config.yaml
num_hidden_layers: 17
num_attention_heads: 2
head_dim: 64
intermediate_size: 640
norm: "layernorm"
norm_place: "pre"
qk_norm: false
bias: "all"
extras: ["capped logits"]
init: "uniform"
init_std_o: 0.0
beta1: 0.9
decay_shape: "linear"
batch_tokens: 65536
train_tokens: 297900000
MLP neurons of a small language model. Each row is named by its layer, matrix (up: input weights) and neuron, and shows model dimensions 0-159. Each number is 128 + 24 x the weight over its row's rms, rounded and kept within 0 to 255. Numbers have three digits each.
Before each neuron's rows, "fires on" lists the tokens most often at its 100 highest values on Wikipedia text that the model never trained on. A number after a token or word is its count.

fires on: "im" 21, "S" 17, "and" 8, "ist" 6, "ot" 6, "v" 5
L8.up88:102098173115139096148131086093115152138155110117123131120162145140144132098104138116117155160092146123124133115121143139145117144097145107117143122115130128116109134108112073161131111136104147134143117198134131132149124128165136174171134115109144106168114139136153096085147133143109103129133128122123118137130195150106145117088102193121104119072105129142142121102147120143125153100116114136100122140114086125140182088119168128105150143096173154098128107157056111149148129100120155

fires on: " c" 42, " f" 25, "c" 15, " r" 5, " a" 4
L12.up482:143175145120120115105115119148142129132101108110150122093105136132118047127119143170132140165105132088145122111132157138143136130116143123185079157099116162134152119147108110157086094167095138168123138106123125171125135134118115164100088096097158111116122126125162105149155166159125105115108148122134114135147100078142134142112097133126140129147141117135063156120142187125148129156122126162140165117106091121094103168079106083124146144112140125155148115151159125119129155130134131

fires on: "it" 45, "-" 10, " sc" 8, "ual" 6, " go" 6, " win" 5
L6.up271:115136090148115079117160136115112136112116146113139133103146112069101115158142136122182143130107104155118124106132188177090165124144131110118159129100104135129155128160151125096126100105168104122136134062156123103083143121125143134142133186102130089142134098184123125132112138166127104149100104132134142113120100096110136128144116143132142111103080145127130093077101153156169142100091135167146090127120117164136105129168113147133118157134099140094152152149106119106128135122122144

fires on: " inv" 23, "ib" 19, "r" 19, "im" 12, "ol" 5, " Reg" 5
L4.up252:157160158143114101152157108124118136098168133100105108133147139117096095117144110137090129144089107131113110109120171131124099164089140091109144149156119130161123084117124162132109103083124178145143123133141132141116140109121150188122137128136136116168121131110126118183129116125099109163175154111165150141101110100139139115140130148110133121129121109116107141088107143119090146148131144127167138108150102185136138149093180142134210161152159123164161137101117120112155167133106120

fires on: " as" 29, " by" 27, " to" 14, " of" 10, ":" 5
L14.up99:116127147163122164119149110141119126117136160138108117181162136118106132155135088177142141092147139157118103127127095127144095130114123107157100122155087141132145127112125083111128122190128066136098101169124088098107135115144126143150133140086133139108122123110112139151167088126107164133146100151112110149107128125116161127155156157119156118122144128125142151110085156124144091111143148127180147183141111066108119136090123146127125102105070102144144112147111150135129176101109090

fires on: " st" 26, "it" 11, " form" 11, " act" 9, "ect" 7
L12.up101:146176175100110126140200113110109147119141098081151124116096101109131133133152115092168165110134118140174125121152120118115127139130151128124123104129138137129135148124130177149117118150150172144162111103115115081098136147131166185117124141082137113149177081143137120134125101115063116114141121141132146119135126090128106140154117153114199126119103104133106163137120129116166140110120119107141137136110091170121089127130163119101165160152128089126132169129128102113088110118106119

fires on: "," 38, "th" 26, "k" 15, "is" 4, "ab" 4
L12.up403:113131164130112110143105119146105139091117161098140140138123122115120109131152135170124165152139134086115113126146126127120074096109149108107123115121155152149125145106145097131085113173130100116096112177170120115146158122154108087089120131162166117155185118158171142136144112111106151181124137059113123113118121157083148150137114105164150126131124120131141105096124161163132126125139169117163134150111117117142138119116117177158162129138074105061124120134145130131100143095122145

fires on: "iss" 23, ")" 18, " sc" 13, "att" 10, "ig" 8, "ax" 7
L4.up163:170112138101118129149146116118088145111179147081141144157159210098109109138103144124137115153142140189126101081120136133139160131124162144135170105123125133162069118114118177094122110132169134171098110158143115119115144166135139139112121179136208147132107120108129108142114153131135112131119154110135131122138127122139150116123170105080055128102127142141122123097124086139120139081144139131135093119145104103129138126131121096143137148148103139127131136143111125135126098109139136

fires on: " R" 33, " B" 33, " C" 18, " H" 7, " A" 4
L7.up49:163136089078150066167124118156133129100065141118156130151097108135121135156115143163157131168112159120109147107109115139130156159117150114132094128123107119143133132150092087084156095111142129138083130122090119154140144109118132118144152129138119137118086131125113147151128136127136114123101085128170099133106113128144077136146119138109126144110094185150063123153127126119117215112134123164156074123103160141119119129113077123136121127115131113153132132132161117150147150109133135

fires on: "am" 22, "ast" 19, " National" 12, "ural" 8
L5.up188:109173093093122140189131117145135141140179126117135076175161113174118102121143142121177099135140126109116112108114111079132170138127157131153125115140142131121114134094111140062140107102130124143130158198142132121132118088163130141102135130155135078138140121069133098114114139147123111145169136130141151130104146156143163093116127120100130168137179165122117143142116158094134124111117133117152106146140136119137167177093087120113120125128127140105152139105121117104085118131126164

fires on: " P" 69, " H" 13, "av" 4
L14.up271:126139161098124097149167099078131115085134133150135119133191115152095092076158128142099136116094170121098135184119117162108109131138172105156143152073127099161123134141090133101180119128131154110110158111148099124116163152112066136159161127144155104126114132164141114147148138114132140151123135160146115124104114112129096127160095096083095145154108124126142148133136115143130160097146133121128101159164103110144117140151139123145119158124128113118098162114082127148108148167136113

fires on: "icip" 23, "ate" 11, "g" 8, "ug" 8, "tern" 7, "way" 7
L6.up555:103156177111129095082160082151149143116137128128134113147072156086119129120163147137135169104145104129108103123152073149122138112165108099148099116125147123129133131123106132117131120159124126132119090142097113104115146157120157124130104154151117147141152129127162097108138148100151092147181093133094145139110158104105137139136144119073138098136155168122125092129098098147084134145115119118140096145122143133123152124142155145112211145149143154095127098176146120119097139076127143

fires on: "a" 24, "ie" 12, "i" 9, "ari" 8
L5.up420:107163102102135130143154129113116141154045127117147137157105087159136089131121116148149152110130121161124136163110097097163132137131128113142153143106128144083130154146137102117083176119137089147162120105099143132106128167154133130109121121130130166144128144104125127118127111158160114121157149132121157145059143111143108129078142181139121123114134142124114160123143174169080144136135161130138162111147104138159108136136111085125162106109127152104130132098131122128158198100110085

fires on: " an" 73, " An" 23, "n" 4
L11.up474:135140139100145087141156131098146154114106123133108122143114164137124143153130145133154153125122115123089118102137114130115106113156112118140150128152134137101146137095092100116114110163157110158142096122144118133173112125105112142130147134143103108112068105179166173137100157116136084147110116125172102140112131097158076122138139112075099192123135141133083166115179144155147133113161115128171113103113096195132129129093148131100101133133155098113120155166170109128122098120127153

fires on: " with" 77, " inv" 13, " by" 4
L14.up244:095108149132127119109138137122082097082123147154144101132144143153126158162122090129128102118133171134156135156130141154126114140134172125113155127154121168125112137093121102114145133129145096118115077118139104146112137102134096162129145103116111097184102099103133190191145121144076115120145139109105132178050089102169147137155159150123109121112130104128109164096116139138139136117154140136131180142137115117112123130103144144117157128125092121155124155140151132137107182096096116

fires on: ".\"" 25, "==" 25, "." 13, "'" 5, "\"" 5
L12.up73:143133128140128158102130109089135116108119108104117126150125126076097133174157166151094177097107124103094111150130131144070075101141139121127062142125105143153108133196113090164104119098118117141162119170130091154132135137154137098113131091141119119120118122148122125143146105136085105147130119136190138163142123103149138098113099134171105126088098143160162131147131157178125118090139128143118122124118133144133125115082090122139122142085144107161155094136141131099140120132121131

fires on: " reg" 33, " Reg" 20, "sh" 15, " Val" 14, "ember" 4
L2.up84:163122112133128120179108102121123135105154128134146115104119125151116072145138103145137126137102133135137116101096133184143136183113107132144152136149111096190146107103139154092131102138111142142128083142167075130117147081135126124090128102107154103130063113123155131173134148136147145136129136108135113117089131128113089130125123148057133161110127154123150163096139098137128171098120145123144144141123103170124112147122166121131188125106111147128118148113136130109080159158166152

fires on: " The" 34, " bro" 15, " the" 15, " Bro" 8, "wo" 6, " Fl" 5
L12.up555:141094145155115186108117119148156161100096127113088146159106130085114140141152140181127124153112088082082149130130135119131112060082143147113134123114146144153132147118147136090117111109157123145135125101124094129120149139152141139106124135120139175116122157169117072134119105176120148106125089124120108101125151112101114100143106128053134096152172136151123126129124145154148135148132155200163126132113143098131169151131126113129151131140157144141107103139089098131122145121147140

fires on: "u" 15, "ov" 12, "te" 8, "ist" 8, "a" 7, "en" 6
L6.up42:141130138136085123172197107099124136165056174104119178151092135139145132138135125136126075115107110125130144155134110114127156112174076147133151133092101107104135141148156119143144136180127107170139133075137145126125139119111178169115115133156143126152152117112141116146112114133137117144116158102136171112087118133118100107106170140126133133110191149151131118115104117116115134148115176137137117108121119118160099140134102121107153118141117139133131104118149099111115113161080077

fires on: "==" 83, ".\"" 11, "." 5
L12.up567:117098123116139153108139130125098120119107118149136135149142119124094100136132196150117147114091129089092084142124098146155099145141127140125097110097088101124102134153118080178073102109153169125149108134169107133118156134127145116108169106164154147100124128121098113133172131164140108129145099134152135154097166114125132119133117108190132120120146128171135178160101169163128129099169163164162145136119135148102104125095105133123111153100112106156169105123136140107154149149123141

fires on: "," 37, " son" 8, "other" 7, "ter" 6, " death" 5
L11.up166:126126181110125134103122102167109117089130163125057108097168130117135158146135136127157169143140116132088097160102174128154108077104134149151104098088167127126130149075109108110121131146073161133121134169122101139151168159175163130148153142117140095174164111150147073120137112102112120137130138141143119152129120107150154116151131149147134159150074120145136093115151116154149130144107094107121107189138126148114112143131125146111138125115152143117111114133147126154146130112143126

fires on: " (" 77, "(" 9, "." 7, "otes" 6
L4.up441:130104147114146155122159136113119142090090135162126142140144137083094126136140116139094156144108134144100119103128132073113110130104117129153157124122110143137089105121176066146180093165074188144114089119103166121104126117102132128110114145138151086136128142131154127118161102129117158169140150136113116167129152139168124097178147156122144116139092138125153161131124111088122124093146133114121130140128091145142113109134097102166141130072129121163121165123134128158131166110186135

fires on: "it" 80, "rit" 10, "ect" 9
L2.up397:155106157126118083136206120113131126133101117136130094119134101095133155107166149137164158149120111144132140118131118109138166108117162095137154100149104141118128138144139152111160151154105115128172120086124115085112116139136118124137091133086129109142129089126117112151119079162113160145109118095096169127142156085124136150182092117113145091120082125110171150118111160130194123111142129121174158118083115199129105128122133122113135130137116155109141114126136124097137122095163131

fires on: " and" 43, "," 32, " " 11, " in" 7
L7.up220:098116119104132112114185130168114120143149105160110112138127123087097124162179144129105147103118121128137083122129151138070097122129128134152123109129128143157123140158103106139100088164143136121108133215139108129128108130155165109108098135120158130130099099152143108119161158128137135100169124109120141136121158114150089141139127150157107096119074115139112099135147111104145088093145135165159134130108168154133188174130144131136120148128078126102158163141114146121127136106086153

fires on: " born" 19, "," 18, "ed" 10, " located" 8, " built" 7, " " 6
L8.up20:083116119119143100177170087122170129125116124146147146153096066107120147174145144131112174166132134142123110138117106157109099139128112140123179113110111130136123113093169108122104089141140186142159117124160088112117145140139163137134111126153149135116105122150133127122146127094087148139106137137158144113139096153074083135078123099146133116149153105157129123186123144077120116118132161139140123107133112148118128108116130161142113121113083082094113117142085144173104143138113142

fires on: " reg" 25, " Reg" 13, " inc" 11, "ec" 9, "^{" 9, " over" 7
L8.up573:127115087141163094134114110135079137115120144114178124125146139139111115147116097129146093163135180138147145117103125124160126142153097113122175118135095164124156114140115141120128138101100152119109077120138127120087136059128137150096140102090137063144155113105125114166111134138175101098095139151167133166142126100114090149153109095119108132152124169135138114057096137122124177121120128127152124108117122171104123116120160141148184124124120144137127131149104147149127145126168149

fires on: "." 50, "-" 39, "|" 4
L11.up455:118136139100126124140135110116124101111106077136092103147176119092090118172116158129094125152101137115111103118115128102119145086093122151096107128140121122171132164125127045144139093136106129092129125130144157150171162113148133160142132116168144144167149108127128123135160133151124120173168112114082137195101090126152147091165110167125137105125136121159155118115153127091126143113147174156155128140129118129113147152153135103126082144137083154136132137135085134118108117146154117

fires on: "un" 35, "ar" 17, "ut" 14, "ad" 8, "an" 8, "ran" 5
L6.up412:139144128120147129110164149143120132152097105117128117146128107112128151110133121157098153115148123157150106123110090089078151111112159099129150089138142123082162108118110177139088155174096126126169092148129112136131111142146155160152121115105139134132136094119151123124124144135106137147077115128128157134139143124107184124133140157087099163139099109124127134140156162110192172140127136117110137140096129169107138120092137094117087103132064118124173176077124143145096093138136116

fires on: " f" 23, "p" 17, "re" 10, " a" 8, "to" 5, " as" 4
L12.up109:112163158153103135116160134123148149170066155126117103115138098148134150135163075149124156154122162089151111111139139118110125105173161116156086111095133166112137118154102110143156082164088167097141119151145120147153147108116101145120153130109134113118127110139152122134119105125099093129143122158164106099113049121128130100142144157124138147132160138111118169138161144120162137126100141150130133138127104101133119138109146078135137123135140110144145137186129105116132198153130170

fires on: "ab" 39, "195" 23, "ra" 7, "anc" 7, "l" 6, "194" 6
L4.up91:119138134114138108123113141127141137111141125124089117157164207137117143139171122126187130165137120129106104130118182086182131123118139121118109148098128114150077109111138102106102104094105154142140181128133126136118131130140145139094119138110166092114146113153112117137145102143122119147133100112164113136111109105173143137108102114154150151183150104156145097117158172122049146094135155110143108124140136135120137150123120163136139143129086132161103104106142103092150148081100120

fires on: "an" 33, " San" 15, "ir" 8, "e" 8, "ar" 6
L5.up371:158179137167135105138112127141104138126099135112112098141136063134120059113099149152132125136111131168121124082142206124112120130094151137145174107109135171153114142137108150146111120101135137127212120112108116141110111116164124168115160128113143132146140111127128157125108107168119141137148149137096151113110151145117136170136119127114114108114080174106170112113158112130104139088128153123129123085147154080128144172094114110155104106107123154116108137109108129122142141121125155

fires on: " P" 20, " Sh" 17, " K" 15, " W" 6, " B" 6, " S" 6
L14.up259:144098173120159108095144134099087134082130114147115120085161144092108160165125089124164122173065166112123114131113124182143146098157126102079105111113107116152124072163150137124091115116167154124087082124160110137140137120123100150122141148117166146153110135146135147159134103107129156119120129156091118115113119100156110102119145128129157168129129127122113142137146109175146151122156134167139119157148111107169145145128142130146093164107118095120117144119129148089136165115148099

fires on: " an" 52, " An" 16, "w" 15, "ad" 7, "s" 4, "at" 4
L5.up153:133118129129157125107121127108140148102120139161153162140142144123115127106136112109092111134117137118119091115115114145115099114160101132165108117182159152127161146117091152075153120118163115133070094149131127143145114097132133128114177130173098115116096112145140152110089171135097143096135090158167146124102156147139065134145141127063110157115104145138092152140146127140142144099130123179124115118136162077159144156125140139124117135156129111078170151170155113099093128131132151

fires on: "ar" 18, "ten" 14, " St" 14, "it" 8, "ain" 8
L2.up554:157103126131125132096138121144135138111105104132100095140104126108144146125152138146155114143141127142123106169101140127142150108054138122114146111130133125140132161112113143109149145162110119143160120147121095126123109216186114152173114104092129136142118095166116128138109130123172113102097095128112074126116122081130122121172141152070160112144144131131143122121114127154180117109127124150118134172117127178118116077147130119121103143155131161099142134107172146081100142091164121

fires on: "b" 17, "ab" 15, "ib" 12, " Har" 12, "ra" 9, "r" 9
L8.up332:145177158122099126121125143142093169092109129106061136165125149123109101098119124181156163118126143147093114096124135115128119127087187101132151136129114159151114107113143118145134116125155136113096143132110096127087127140148145170098154099128166112135104108145125123145154108141100100142146157133171118101097111063141118122123118118132090120173147156123099142142133149170083145129123125157162112091109095105128106114130131102149193136149131140173129147092138116107140154118155142

fires on: "," 84, " and" 16
L6.up511:138118116093143085117130112148099110102161154147155126126154132126108120152165171126107175140112133139118122154124136107152099111166158130161148133118143121147143123142122113128099091179165123116152110152117131114099117115146115053105163115099141121132136115150165108096162138109138135129150120106168116151153115154107141139130126122132139073179086123112167134139160105177144098112120128118106119114128167147138165104151133143174133119112055098097134156084129137109103181112122131

fires on: "ed" 17, " released" 15, ";\n" 9, ");" 7, "\"" 6, " \"" 6
L6.up559:123101123083145121105166135089133130119143118148137089123093096126118111138132161144141140102125128169084137132115129156091098109126154126157161121112140158105144177105117131156104083142135088110133117138128100079113146172138200164128123139082180139132114130133116127131174133101137108139114126165145135104120146110134065132118184135168146118180130101150121146127156135105179105123137115129112123135102096108105108156129124136128116096093173105131139086112148145121092120118131106

fires on: " •" 24, " National" 23, " State" 21, " Port" 12, " International" 8, " World" 4
L5.up552:116153101125142127115130080137153138135133129097171130132128084121114136167113182122170131123118072123135169109127116130125154122115129167114164122139116127133143139122155101134172092106180094114134125116123091112135146103148152122122129122082137157120092145115109138138131157125160124117089117111084135141125130113155109086139160145069103129146212132113133152159130107125125161093146120137113110135100146125120170126126142119129101101142115133139151058163173120127124099127191139

fires on: " D" 17, " B" 17, " P" 6, " M" 6, "B" 5
L8.up360:101151137094142133111121115133134142103126119151099093128135137127054122145111142146154168145118101109136127122099124152141139131077152129135125111112118099154140060130067137143141054155116159101106089075130118140139122118146136143164142119089122144122124114177141125136121138127106155138122121133121120164105137075149115104156106150124148143141120141168075133155109095105165128101152153180122101151157107130143163105118154122144100137101093128118189128153137140103148150136135131

fires on: "." 63, "ed" 8, "led" 5
L7.up250:088105114130120126099161130103163106102129091145139147122083084079124123147151151128122152131125144136089083122131102154101062145160168107165162127103124111137149153144090085132109101162137116112153113152143133126123136128154173089143174089127159107119115121139175141092152098132111136145112154100145129118146140141126132119144142116172126105152088114146120149156093140132151081120136138148110149136099129157128086107158112158133124150114150098140169087167119149108103118102102150

fires on: "r" 37, "b" 14, "ab" 12, "or" 7, "er" 6, "ur" 5
L2.up348:162129111131110136148122117103131121147135135103092079121136131120122138115121119162144120131104131064113128061131115119109117120063158075112124136163096114159154111114131116124115102131132144097121119168140106166101126157151163146106130131130144111139100121142122136143130097136135138144173086107154145142128149092123079092129142137085114088138175132109137160150133123140123125144142146150141074157156102133117149127130142176135191142161163097130185147091099134081138125142142135

fires on: "." 19, "2" 15, "1" 11, "\"" 9, "5" 8, " (" 7
L7.up292:108116093136135150139105146133140117118162121151113143129182158119055116124119140150102152136142143109100131115130096103093109116093102145151134122131142138174147101124153070126137077149122133145123136169133125090102148127156125122131129145109105119143117123141145134134164094117145189143118117091144111144127125129141156118169114128130144119137111095140133146129126126060088127145142122127135119088095098127111102164112070115153111120071141107152084157167173120180125138132180122

fires on: "ad" 40, "ar" 36, "an" 7, "ab" 6, "av" 4
L2.up332:165199130138118090112088109099103169112107137100114108098144088127072116147143144147190141158125135151135109087137146133148118088115106113139170111146133097151182111164115114114094103082106121082134130135118098118070129146171135116134089140110165175130122120140119140120143134141159094136113125132145127113117123135120137142134100133102141132122136111121143112112113105155143171133114149139143119137138109130137159144152128122146133152132075139087151154128070088134123102115143181

fires on: "ut" 21, "rit" 15, "ect" 14
L2.up253:125081128111097126151175125168137130123136095157118109117177089120114159100176138156143161137117147103143128119154151126134110136097165131142099125140100128104126145109136159127140146112109145100153087130133108125135107129135097125161119135134124125108096110151130106137106127095110157140048121118077141148141106098101124128151113157084177148125113122141117116118123191090176119118124129126176147104087123195132068130122113145096127141120120154150143093110131121140175150116134138

fires on: "," 30, " " 26, " November" 6, " –" 6, "h" 5
L11.up625:107121132114130113087142112126104146089171163109132114144111150170131147136109145171154149173104130168092094099133128122129124105092136123104180096090106111168122125085164131133138102175167162124113109125105102128165132117090147137093131135121149127147091128141131158116163132163124118113118134133122112122093182124124129111132104157115070106149107116120178117092140116123164124078124111160136084160148116123112139117140139168132116127121106166148132115155105119094139162099175157

fires on: "u" 37, "i" 26, "ara" 9, "ari" 9, "ior" 7, "iv" 5
L2.up549:187152101125104110175156083146137136131130127118132104182136121164111102125114116121152155103116134154111109148104097115143151123135123132140154125118139112143095100092114138087078145141123149145118139122131114175091130140139158118099126119154166115123134123103122127111087090130139125122122186093142116113105155117123167112078121122135099110176153161129138140095139130138142181106109180112131112103182119158167093171134090134125104128123138148143109141088115127136136186128158094

fires on: "i" 36, "o" 30, "a" 9, "ro" 5, "A" 4
L7.up254:092124192154103128151130124112168118165081129083100158134118060138116070163134173103141140121108146127116163139127120107153133086137099121164141131143099112102148171105131100106102131140185110165163154097132142116100156137118137107163167143099177146107069107115120137164110143135150140123127104120145114142102144077140136136132114128122125152124133120127086158109110144150143118123127133131107158120142095115141129151109108106144154105109133091142147131157129096122130137124158080

fires on: "ad" 27, "at" 17, "an" 15, "ar" 8, "ass" 7
L3.up156:129164126179142121121104144141107169126085122128131086115159129127115081131151163127142166146136118149151094095138110105136160093124133122151165099200130146141119134135138121111060117112136094113156104150108142117100125133172116128132077141126136153148096095122118126111161165143161134144082131153141137122108144128131172156120130147126118151077068123122160128135139089157165118111148140137130120111107164148107152128100128094129133111104085143131122173123093110169116137084137127

fires on: " |" 18, "|" 12, "ri" 8, "se" 6, "u" 6, "-" 6
L14.up624:103131147163124137124130101124136120072127124109093171119125119120101089143107099122140181171131154155108140132107129078154139125096137136110086116136104110123124132094127122134145132115163088159123105106129159099124138155168128155118141100118157166122151162126139131084165148162120124150133133140109110155145143087118156120169096120072120123141109144137153120113106086134177120116089165136103157136152154114118120185127136108172100110093098157160101137135085119116155117133176156

fires on: "im" 21, "icip" 18, "g" 14, "ri" 9, "v" 8, "tern" 7
L12.up0:126113147066151116117147119138115138140143171117117106140143141147118131116128144107141128130099117151110119134093116106076167095133145056110167121134139144121170147130137129116127062115138092096142108139112137120133137148154144168140092113116128151147151128150135099105127153117138084113189075132103069146098137101104132134138167090128123120143158123133122112145110153162108130111101135159136101157099169150155148106132133136133146148104155152080113116159123102081146127097153177

fires on: " S" 57, " Ar" 20, " P" 6, "t" 5, "r" 5
L12.up532:154094168174108119108124108113106137125079150123122155143126120108089125118151099123113124145122148104083132134125123133146112099109160135116157112155098161126164130133097135158122084106168163110116103130120139113120129138116096152145144138106144168132111138131133160162106113111141127115092127131179082159100148097138074130132124095116097125103087122126112193135165121168147166110134119152148152135161112127132147107143149095129107142111165146100091168172091125064125131124173114

fires on: "ad" 24, "al" 12, "ar" 8, "an" 8, "at" 7, "ag" 7
L7.up393:142169128116115145092104122122117156144134090144109097146163134139137083130127145151096139150123142132144092097130159147131131121098111152106117108157111123115143131146134145158070097141107110132158118197117131122099127131153114169113133120114142125134078131133143126113126146118127104150093143147168080148116133150139154104104098123125122140114085111131166178120155076100106118100127118098145158134151098158117190132132113080092113135117096123126065176151107133145151143100110179

fires on: " Sc" 33, " sc" 16, " polit" 15, "echn" 12, "ig" 4
L12.up96:120150136128106079138142120135126158111174134120079111167132131127137097167112143123161139127137117132117151089132134141125122111120176124148173107181133146130094125100156169116105088110176138139112143168138074105113151136130162156085103167079145118136126109149128121119120098144082135139124140115160135138145110109126115088126156122101161112125131085133089166096105162158163122117142178118126138117127107137113111167128159104133124147136080153103103126144095119120068140100143104

fires on: " the" 40, " The" 20, " p" 11, "The" 10
L14.up7:104130134160142143064159134129141157078084114092117151129127135144130108148166151172177147166160116108133164141084159151110138092122143108154071140102139142119148111142136160088129121118133122116144143128144127150167133180142083123114127120135172162151162099132155080145115086147117155111144057133087133111131122110108152125143136141139086136143146119121095116150141141165133114113100162168128145129101148101134099132101158125165141149102130095104125125145155116132117125120106136

fires on: " con" 16, "ag" 16, " stud" 9, "onom" 6, "am" 4
L14.up324:122132115103146119111093125120139151163133128097151130150153135139122095093094152160158145161120149098143118133128115132149175122091130134159081131103115108090105164144151124156106123139109102124119102142152142101143118131118140136112171101144143096123123085131120115155125119141091117124164144141140102140153135130110217115144099092147116138105128105147139097094054134130132147153090116102135183163137093168154116138065167151118160141107090155138126099111134130107106113137142134

fires on: " ass" 29, " a" 28, " al" 12, " pr" 8, "oph" 4
L6.up52:136158095129133103159104114133086113106035152098174154156086154166134103078118139125122112142121130104137109120097183137148128121145142098144135120136134124125155169105117130105061133133186103146158144110141143141110149136143098141113120098189112119141097132146124156156124127108147087114123151170133155121115122071147122110164117135103108115115090098143108133085099130126097151149156141122125147094128145136116153146116146108128165156127131105109150114153141114141116128116122159

fires on: " a" 38, "le" 19, "r" 9, "\n\n" 9, "ac" 5
L7.up295:146109131125126130129118125181103142100067119115119087102123145143088133126158132137103126141128119104123126139144155111101134142094146121159138118116134151151165113101167171167109098140122126122151143115120131116120136100134088166102153081103158104141108140139139147150117107150117078145097091136114084168109115069156137146154128182118086101092141140102085150085144137155157150134131147163142150113146129123110124167122124067128127164140144110170127142181164109116137128108141130

fires on: "it" 19, "an" 16, "n" 13, "t" 12, "ad" 8, "ec" 6
L8.up621:129142118141144082112162105099146137148116101103154116141116123134129121148093154134092150116133106117133113107128093117120128090149156107119145103155124126122165105140123198121091143130120125147180106083116133147116136138142102171098088122116140134132081096160166136146134113160131127152110143111122143128150147121128093113120040127077092116129120136117128162128110150161120129109132127150139145109146144181113143166109137105152115127114112186095115178094078128122148147075119140

fires on: "at" 34, " sc" 29, "ig" 8, "ict" 6, "ent" 5
L5.up207:092143154110133139167171120139109158094112111122071143177158117113143116142147121126123113131107124125096130156135144095133132140078137134143129100171136159140063134113164175127133143100172121133090124133165112109121140152158121212129095143134155069147100103119138148136108109139118114168081127151136157134134110095086107102152150150125121127075135165132124139102112133110155100128121125149145155115106100104127113127104152105119156129138094152154106147137159138123131122142116084

fires on: "i" 21, "and" 11, "t" 11, "ot" 6, "en" 6
L6.up46:111145137135123103148177106103116157168102133151090106106151118116154127146093103145112090148120137174117157147125151134141089137125136138114118115115121120120103152130117091134153137111117096121116167165129141130114107146142117147117149140097188129138099130143126154101144136186142128145168110120146090136115133189150096145079115146129119147106132164120170149147175130164099161104137157150082101079151146122178126131108144110146116115134144171141105152111057132128116124123109085

fires on: "ical" 25, " National" 12, "-" 10, "ative" 8, " •" 7, "ural" 5
L2.up303:096169131088120112106140106158137171112197099158121079137146084112093141107126146153130104113124105121135136075129175123080103156112125173138148137111107144154132141118135165123148092122143096145139127129123134112129133116164147098136151105112139123160139111128130133117137151186132136152084135135124158172131138117140099093151153171119173142128168117129133144157106124068183133090113159161097149125131113114099143121125142102139113088109072125145155119133130106105127125135107133

fires on: " a" 98
L8.up214:128124111081127100123087136131158130133034156111139131095106182168111134104149118145168140149130148069121122115127171090136140143130137123160110128082138160130156105138112108121129119150153109164142131132128127124135131127169133146126120085118142128120148109158147144120100155152092130134121108114132100115126112106169123097125170178133106132159147125121152131108125168123113140133103165125124137106144120125112152173065097103139124145135148144120196125183129109103132131082146155

fires on: " P" 70, " p" 30
L14.up166:122139146114091101119163098121138114117138141121122151128173083123093127132158134172167143147104105074125155162134134144124097106125135127155101095136128120130127122122102153111127095116107154130078108117120087146126130103121098157121157150131147177146142113137127145138119129151146164139085110155148107133096115086172101080174121098131114154134126125128094133118129123140116117094170152149162140185146124113164095127131132139143078166079146118131104144131145114119179169126163074

fires on: "i" 32, "o" 25, "a" 19, "u" 14
L7.up350:115141132108127105105138110085139139190065157062160154107127079162121111143162124129142122124130129115148130112137140112162139131166105117130146145121101117090115113171095105105097130110147154132110137121149155135092130145159152132127152143114173138115106099111143118130129135144098111132132120108116181138087137146097125147094133116170143129085132153147131118128142150179103160135132177158121157070130109142139108144118161108159125119109137093111128129157148115121155124117159050

fires on: " B" 37, " the" 20, " Br" 14, " Tom" 9, " A" 4
L5.up331:165143059118154121201090139108113143116089166093161147130116096105126096147133139148159123120136116126118123116123107149117115096117140132168118134160121138120162095127122132104152096116164155128113125079127142126126135134127111074138146173133136160135136152159133136081143143087162153103081109132222164127139130102144135152143124116119094142094088132129104134092133097134096182126138133141151096143127141123141147147125111124131128153118143118097141123157135106149142149144125172

fires on: "," 78, " on" 12
L11.up130:119125158105133096098178109135097137083142182103136098109142167157143201143157119148134139168135104125120117139136104104131117090112147115108106106081116138125093147130126108167141114193106148108079121160148130101135149141102144104081117140108154101200152108139147083124153118128119118116175115120158174120108102076118124139124147172143124115169128104125126132135117154136136123105138105119150127146129133136098128129121136148116122114103135140096116099150143143107145130080088137

fires on: " in" 29, "ing" 12, " Team" 9, ":" 8, "al" 6, "In" 5
L4.up96:100147086155176147163086120111113129133111131127129141116127158125110135118147147112131106161123123101092127147137103141135141124185141141145120124141109132105098180092108105087079113113125121125153123119147153094152131129128101138108153132169152059163143117118138114096148125155177107128097122157149114122122163104161133103154190170144157107098121151143105093140113129134138143086134136152134112141064151158141085150170113135142174126097093122124154128124158143114087119138120129

fires on: " an" 54, " An" 39, "n" 7
L3.up585:114148142124134111077119122141125146118106152182140140132112148156125114132153147137128148151126118158138110173110129112111161092123118101150121151152113130085124126097141133081122126137135082132090116132145157121184136088118081116105128116165105089124105123144184137143122161126115083100109117140176127136093097105162087111148142123117126180143056166119114154121173181119138127106137131147110174150132148125139147140112165124125107124112131113108120171121171111090140101131156130